Weights of a small GPT-style language model, trained from scratch on English Wikipedia.
Size: MLP 896 SwiGLU, vocabulary 1024, 12.6M parameters.
MLP neurons of a small language model. Each row is named by its layer, matrix (gate and up: input weights) and neuron, and shows model dimensions 0-223. Each number is 500 + 25 x the weight over its row's rms, rounded and kept within 0 to 999. Numbers have three digits each. A neuron's up and down rows have the sign that makes its largest values positive.
After each neuron's rows, "fires after" lists the tokens most often just before its 100 highest values on Wikipedia text that the model never trained on.

L6.gate400:457454562528490488482525498496485539514515522469492501500440458474469489477491498456499486483530469500531499471440483523529494472525498516502511515527509502518511498531505475519456490475481468463467511472472492534487520465527525534512542495504513513523502522554512496515469493478505482487494524509504511538508499489523522480519518509472524474485496528500481518502511488505478488478525498529501437487513518473494457526505447506491520487520452473516483520553511521473522527554490512428488494503493442527448492502525491461489483501564499522496465490490519490491545484503540506525454523516535488467517505491457492459495467531490485486504519478521528511493512498484489500500558
L6.up400:484475521470516467530546514471476477489490557467484558510482497514486513485513468505490476537533480499520516471522460462483499477477529479488512537481487496512476529547501496491485467514504495545499492500513490504484522514524507525500509465465505510458470504495492473516500530482492465568480530514507543495528542490501481436524468548428468517528478510532514497509535508489513497494520504539543434531503507503470464497461501488530534470507503515507528515554463516477468508492493541475463473514470452499486491507503506496496493512516520506460482478540507500508505511487534473511466551483531517508504519484540525505451491530514463540482506478518506526481530473487515485496516
fires after: " ", " S", " s", " c"

L2.gate517:479541501496491514529484532504511503483478494487502506520480518500496504514500499498521534489494538532528533531537559478502483496481517485500511521506557460516511498515535531498513474510464485504498501463507523544510516469523537452471497493491548525490454478533488508504485516475464508513541482512515462495504516454453504564472497486506498456496533460474519555482513534491527468456506490506495516546481530519502475477473464514558509516526538496520486510520440447524480500498515510480525508513463464447490526554501513491464530502516502499503495501503516508522474522480507497482544499526475515480524505515505516452479470478461490481502472581486482498489513525522461477518499
L2.up517:529531467508501485496487528496473475502515497497498515524534492479484533515535475511468503486507517531543504450521501522494517468498491516481551531515492486539455499509495511479505482451500437487525513531470496465525530492521543502508449528498534474524477501522497536510533523517438459493508532519483504474471506502453529526519443494516507562489524475503498471485468511498455537526503531466528530480479493523539446497503515542523474475491514514511523483497494500500495457534513468533482508528485510506490482521516487504478512516577519481505502538493543479464495509494484518497531556515515473513514513522523517490512513469502497527472470480508455462536474477480544480521507
fires after: "est", "h", " 20", " 201", " dis", "is"

L5.gate735:509483522499496518494499555480490480505500505489524488527442501502460521467476506525526514502551522462494494492508498472509495423534485523506513504491522517514509479504515531506487507526492495486476486483527489448488461515552527503556488523497509482526505482465512509479487532421530490508515545486509499462558498477490510488487453512482492486514506459532502511524469510539473478505526476563512532544482509496471444503510494514482542542476453502521469527535506487506525520529455515456499521516509475508509501504505457458496495476511466488484499524503490481446540490468487516523462503479454469528493494474546539481517506514522492488547467515489500519477493482474483484492505
L5.up735:495477503494472554478521418519509529503495512486529476463542484495520485530517460487453484534505492478510537505511493523534479461521516485511488509520442454494483469535516503521501505554552537534503499527502480463484533491520521494445486497507499520460481487526519490555546500476452490521453501543458489462497530495518484499467511516481522512512499495476492472534518476491480508481509479486506499461466498499491512507497497548488526519493444466505466479575525524479470563516480492472497483502466504535492503483509464485504477522503543474503504553492480506454512517485472475486515455486503476471509511509491495491518488490507526504501484520466545492507500501509500499480534
fires after: " ad", " P", " p", " R", " V", "op"

L3.gate507:521522502494480512475471486567464528502510458501489501513526533492479468491461483545522500510540517504491491519495539496475528531485544475525565506468509519536470497521486529497446462536463501529494475503500525470463488483522478496486502475491470476449482463537549493526510500520510483475487512471493517525476518493503518520525495503505472455447521520467528493524524480517527540490483487486489469470502480501446504479495476547517530532510432470515509527514487488505508529460516517479498485559471498453512535513526478535503522466516448499482514532483518543506480500510498501543515506525533545515478520519515477518499488474528463525500504523490524491481508467518478521519513
L3.up507:533478532484464504471529553506525503519484539517457451492547486485475521505540528532503486461491472515528532499512500512470468463526506481494498489508514487511513492485516497449517469502462451506471499519495488478507509436508444534496493485541495519484482458495497531483514480484519506477496489536507540481453453524478481497550493523499490475483507479494533506526553495484521551500508494524537480522485502507502471507448531480494505509504477507458463512506499472537490514481498496494503505509476490528462523535505490514492525494505505501489540502489458532502508461545531488455490488474516501525487490502510550538450481497529535485476508519465560540464570491507519512493474
fires after: "eng", " Q", " B", " Eng", " b", " Y"

L12.gate226:476487527470534520523489502520515492499483516495534526513504494477498506524511470519481502506523480507511484481501482529477475520502481513450522534531494444504467503498526498481490483480524488506457503569511500490515503505488496471545461533498515479523511456462476497545455545439473500511507493485476562451490461501557502510502528459530472509518526516485505521504502526516477496543510473529500483486460474490517529456486509499501514483474513545484521484509479535472504437507496522451488530486527463551500497535529451502519537502499478480487524489509506521505541495550489469495463508472470501493529498463483508492459526508491499509505514475534519493492551484469508437537479
L12.up226:497508520544556509506533543512518482490527518477528507489491479511520534523537495525473477498509515497459511522516503549529559505504483498490494459521484484489482490498497525473518455478516463473517476519487522483489500472511491538526505508502518465478529514527485507534514469490489451498507503479486472483487460459517501502473512476525450495478480529470500499573564524491493496504519495504509516513527505513503521492488486547447511507465571520546476533478523515513506471493509487495466485476553485465524513527512491524461491482486480504526509485522535510526524491464520481531478529509529490493491492498552499544478456527509460498516487471481534492504519477415522465505473
fires after: " C", " ", " E", "\\", " |", "c"

L2.gate849:467491456458500477520486541483523483510484503482520530532486452496463499492553501504497475497524500492500490505506501501520530536480460472505515538480477486530497483509525490513544525546513510509545498535530463510490503518539531509506454527507539535484473489488490487503492462470501470527501506560544470479522500549485516551476502488499476451455511477515487496487484502516488515461481501496544542518470487477481485524523459526528473498504499523501502547508529531469511526464474480510536467487523548509515563504474444526494517468476493480496498522487494544543537482510537546519506510502512481445504502484478539526476494503506484489495500533524525504488491513503543498494556
L2.up849:480484454481500485520496505476504465507495523510543511517520488483525493488487540515485507468484543491497498503536484488527483503495539493508500551468488504558493479473534475512519561503524520503522494451547470464468472517492560509509463433506483502502475504487514530557452504491544476526480500464518470502506490515516525485466474485486480521459521491472455503466489458514491450496451488527550517505513464509496543531503491511473507473480513543465535536520507523490511480505507500466481469519497481498529553505547479496505466468496518512499516483497481508482483540487503533525494503453517484492506503516514484467501505473529507521522531496544551473469470482504498500452522
fires after: " 200", " 202", " 198", "2", " 201", " 197"

L6.gate784:509484448444529505528524475512510476497490499553509461557464488497467481474460512485459511459473537522482528495512520496521511512499527524514477536505490538484514455520511502551491521497491513484525502472472506518499457474494480527450470533513495501529482487523532481488529525513483492466509514510494459462508489496478488533465505526475500497492521507493459476479546510490469505490487522485482515516492498465482447499505492494470489496487457468520463526520511478493463545473529493468517455511522490483501548493521466481512503509538475534528473505539475529519459509522488522453493525486459492535551501490533549481520519515520464480489470564488525506473483483525530494528528
L6.up784:511529492549525484484531486518511499481534475533527561525533479492493496499471485495511484514547483528475484485487532514518500501519491519489565536501497545511484466522503482486507541506501514462514488466505513462509495512511494497502515483483552472526537493504500515511483501530538491527471508503457523525508504487472542494513447497570500511487503517558484473542516527519501469515514481494517505513517435536474486490538481504529502476516547499528517509514522504473494463527550496494514483549490519478491502505539475582433462509503494476501521503489480499465475500520529508527522481455488480540454528502464521483480485533517498529515502470506466516491544491488478521501519
fires after: " 201", " 200", " 202", " 197", " 20"

L8.gate600:497478514472518509538516494499468427503519520470487508441518497509516530476520503467510474521544513436497529480544509471506547493481484499478531534508492504538486489476537489514505449493478511503531495558490472493475512517478490494525485510520530486485514546476537538465488569499475494495532492473514498502494481472488489489510509504547512494506486541516513554489501518492480496521510485497518473513430478488485477490552521464481517557524525491460515522501502479517513509496477449464505533521466465539521469490517536516466481538505509479490487525509500521487543479510467488507521500479468506469468529462517514506470502456481472544485523528493496531499475487489519546511485
L8.up600:489526482545543524459473483524483514458479540512515541488537506503492480488509500565511488524444503480482505483483483504492518459490452493524540528502484516507557530491476512487489485454516487529527520523486483485517487550497479507494493549494482469509488538507518467502515478500488514500502531471504469476488482507531549533451511526527535492467505505458502490486543502488481499506533486519520504509485467533459512526473479499473479467493505499513477516499483517472445524469499490506510501505528500503459513466496519510525544529467477484530529485516470515443487533497481487512515502478496502475470496454518502482555492461504561506489427503448543487502498511477490450498509
fires after: " P", " p", " M", " m"

L9.gate836:471510497523545528526513511502499517494569496503447515532483508419500499523489527476510490504513497507511563473491510493550517511522488500475478511586518477528518478523509486492447539467495447511471480502444528526519503522509477501505489512531483514507488508492502524540494535475504512510449530513514519474483509481491478476459481506516490521487500519523480480499464514492468529482484478545493489487522475512462481482472490543474538529504474469486518515485469526466500490545513503472479523532478488512463503535522451540549511457478500513502489496497490466480497464490522520500474500480444528535534507517546502526494524502517527489485503472492528496522481490488463460480516
L9.up836:518510517488518521471521526510471491489487544455509511492503486503532502466503526462511506513532496512527483485518530512510465493522514521498496538492499467514514467502526497513528485473492474484509504544498501535418527485526495520502519533479549479515504487524529427519460506482472506512485501488498447502465481524528508480497553497493456507502521563500580515539513504534519510483514502487515473505499554497483534537514489495462523511526510506516499486473432483519515511497468525470541485488511513479463523501526554500514482517528574507490502498534485521488524494538496521503495504496532517533467505487516486527478488493521452543488502484532513483518472483468465556512492
fires after: " ", " E", "in", " c"

L3.gate758:493489496508501519500492513530519443486452496475478533520485518514509534493488521482504480486519499509477518503494515468518541449537530474479554507542507505504514452506493509451528506520460493510477523455485497518461497504486519500508534515529533525528470502488496509454456501518517490505481548504506530528484491557492521498503485540487486481493467527521493467503474491538525514480521485511514490482499534545505539525461484453463532521454511477521524493505475463466486505541486469553548487466481483472501493540490522464526488525516473470520509499455521507470507460520467505473493503466494496494471469526500466524561518476441481470513513494497480515498500491521543558493516
L3.up758:514447554494517524444521468472483476489490416463478491479502518472452534528498503511509486458533475515493516518462533522489499484515496506507514471516505515494508541502524526441501523491496485531470515545509489509475519515480536517485485488508484521511470475482516474498448529501502511457511501507490517518469523489486497491512505499492503484508508480482530509477541512522507513491498502507461523447488514501480475535492488463527489482499488496522453482545562472495515516500474507521477508522490517492500482521453512507488555473466477469509479482524500481491493482488409465511511512484530473496484456506521574444545509444495473518494508501478473494481474509494535494498483
fires after: " R", " B", " r", " Aust", " C", " W"

L5.gate685:522471515463511428493473507513493485510491493520508493510498523503476512495501512485500519513501548477464513528522465495502503458505507495484526505513479549506547484471519514533534540469507449497508490487520537465511485519501462498527502517477533558443493521518475539502496527501508530502477522496548489502541481501458526543467490510495460497509524528515501517527513564478532498468467515486545490504508500467478464551487531530518527528508491511502474512508505485500499481502512496540514450526502451497501508492482459506474555535507499525495499523467460548455467521510532475481488504521521482538499482475488542445492532532490483531454515489494471508517481477512456461507496
L5.up685:495538511521526496511499521505495497488536472474465526555450493475450519510488549469528530495492523469517477488502507445480466491498488544460497527534498533487507478530503514476552444480542526508488501493496468475518478507474534506454536474508556519518507471461509492497467516505530418536527532505497480496518482495476488491479495492483502505487507517463456489495516540517515570546529515509531490514519509482508490500524482508495493502517494487512471477509488514496484527502503466498551494484507517488492495508525464480532463478484459538495508488508502530484484531510463556542490525491506547518459493506466487518477508511488480445509489505490478503535472492518439485500525
fires after: " 201", " 202", " 200", " =="

L5.gate690:498478522470490533503495519529505523492492518493480502512536486489492508521497520512513515485546526535484477498529535488537523513576562401478520519503484489505516455519510528488518512499480490523547502451500511481512504481531504502512518527480475492495493488478515493519444467504498507462469502488498508531490491497480475505521510536491464481478500535485458507496493543493506499500497471502511485485521489536474572488506457534502561512473506482540491524447469479515504483500480534498514463471507503503506471535493490535578491505550512478489523515471513465487463558511510542502513486518549520509489483458458491512481487513530508502497459500506484518479507514460526524496517
L5.up690:499557508471467492566519467499469474502476483486502470525514476493500527508485573465475535527517493564515512510528461515548484473462490516468535462491535507490512496545493508498522452491481487501510489494521465502516506504462498483542491504507492469445504484499489488498502495495463504417482515523490490500528478517524502522508496536443502521502513539491490502440484498499551532482484507527516492516525512453520515514475538465522486479526451482483472448468495481524493458480507506499468480521489486466503486510543524493498526506498506483468499507501478502478518508527471499547481526546519489499523457522533501537531539465477517502466473498531481503483532496510493497501506
fires after: " B", " b", " R", "B", "an", " r"

L2.gate700:490552485451543497496481487523507471526503514488491518481550487488482493478489522488453500512506513530503483485528554463495500470547480519496457485475525511514520507534524476498516521448501550491517509496477530472542510497519501466530455537485465499535474479530515527505499532487489518468500523477482513502494487494523499506485492508529529541479508459494463482507502473478461477529517503513473455499496528504487514491527478461443471547498472487516512489499512510552443510497499480528555467484458493472508491495493501513482511484512533497545471515515487472488455522547518507459511472512513449499521557493525501426496526487488491487517520506485471445481525527461517508504487
L2.up700:532514549469492502481499522507464490531517489500493541517502523493461518499504508515466517518490498459498482489533543497465550527467531494532489487495500475453474491486528530469551481514489512490534509416490501475546485496510495484477505513514515501539547513536463483485461545551517498470481520526495533521460520512484458518484501543520493483480505497482537501497488538538482494464511511510489476515540520493526458509521511491496487468538470495479474520504477494504474484508526485492560497562463543527502481515499457532515495487467489523512492551519501489478502500491493460491516481551457526496507505495457479470533488525497512517504513513495484451493489502493544458466463
fires after: " 196", " 199", "ter", " 197", " for", " 200"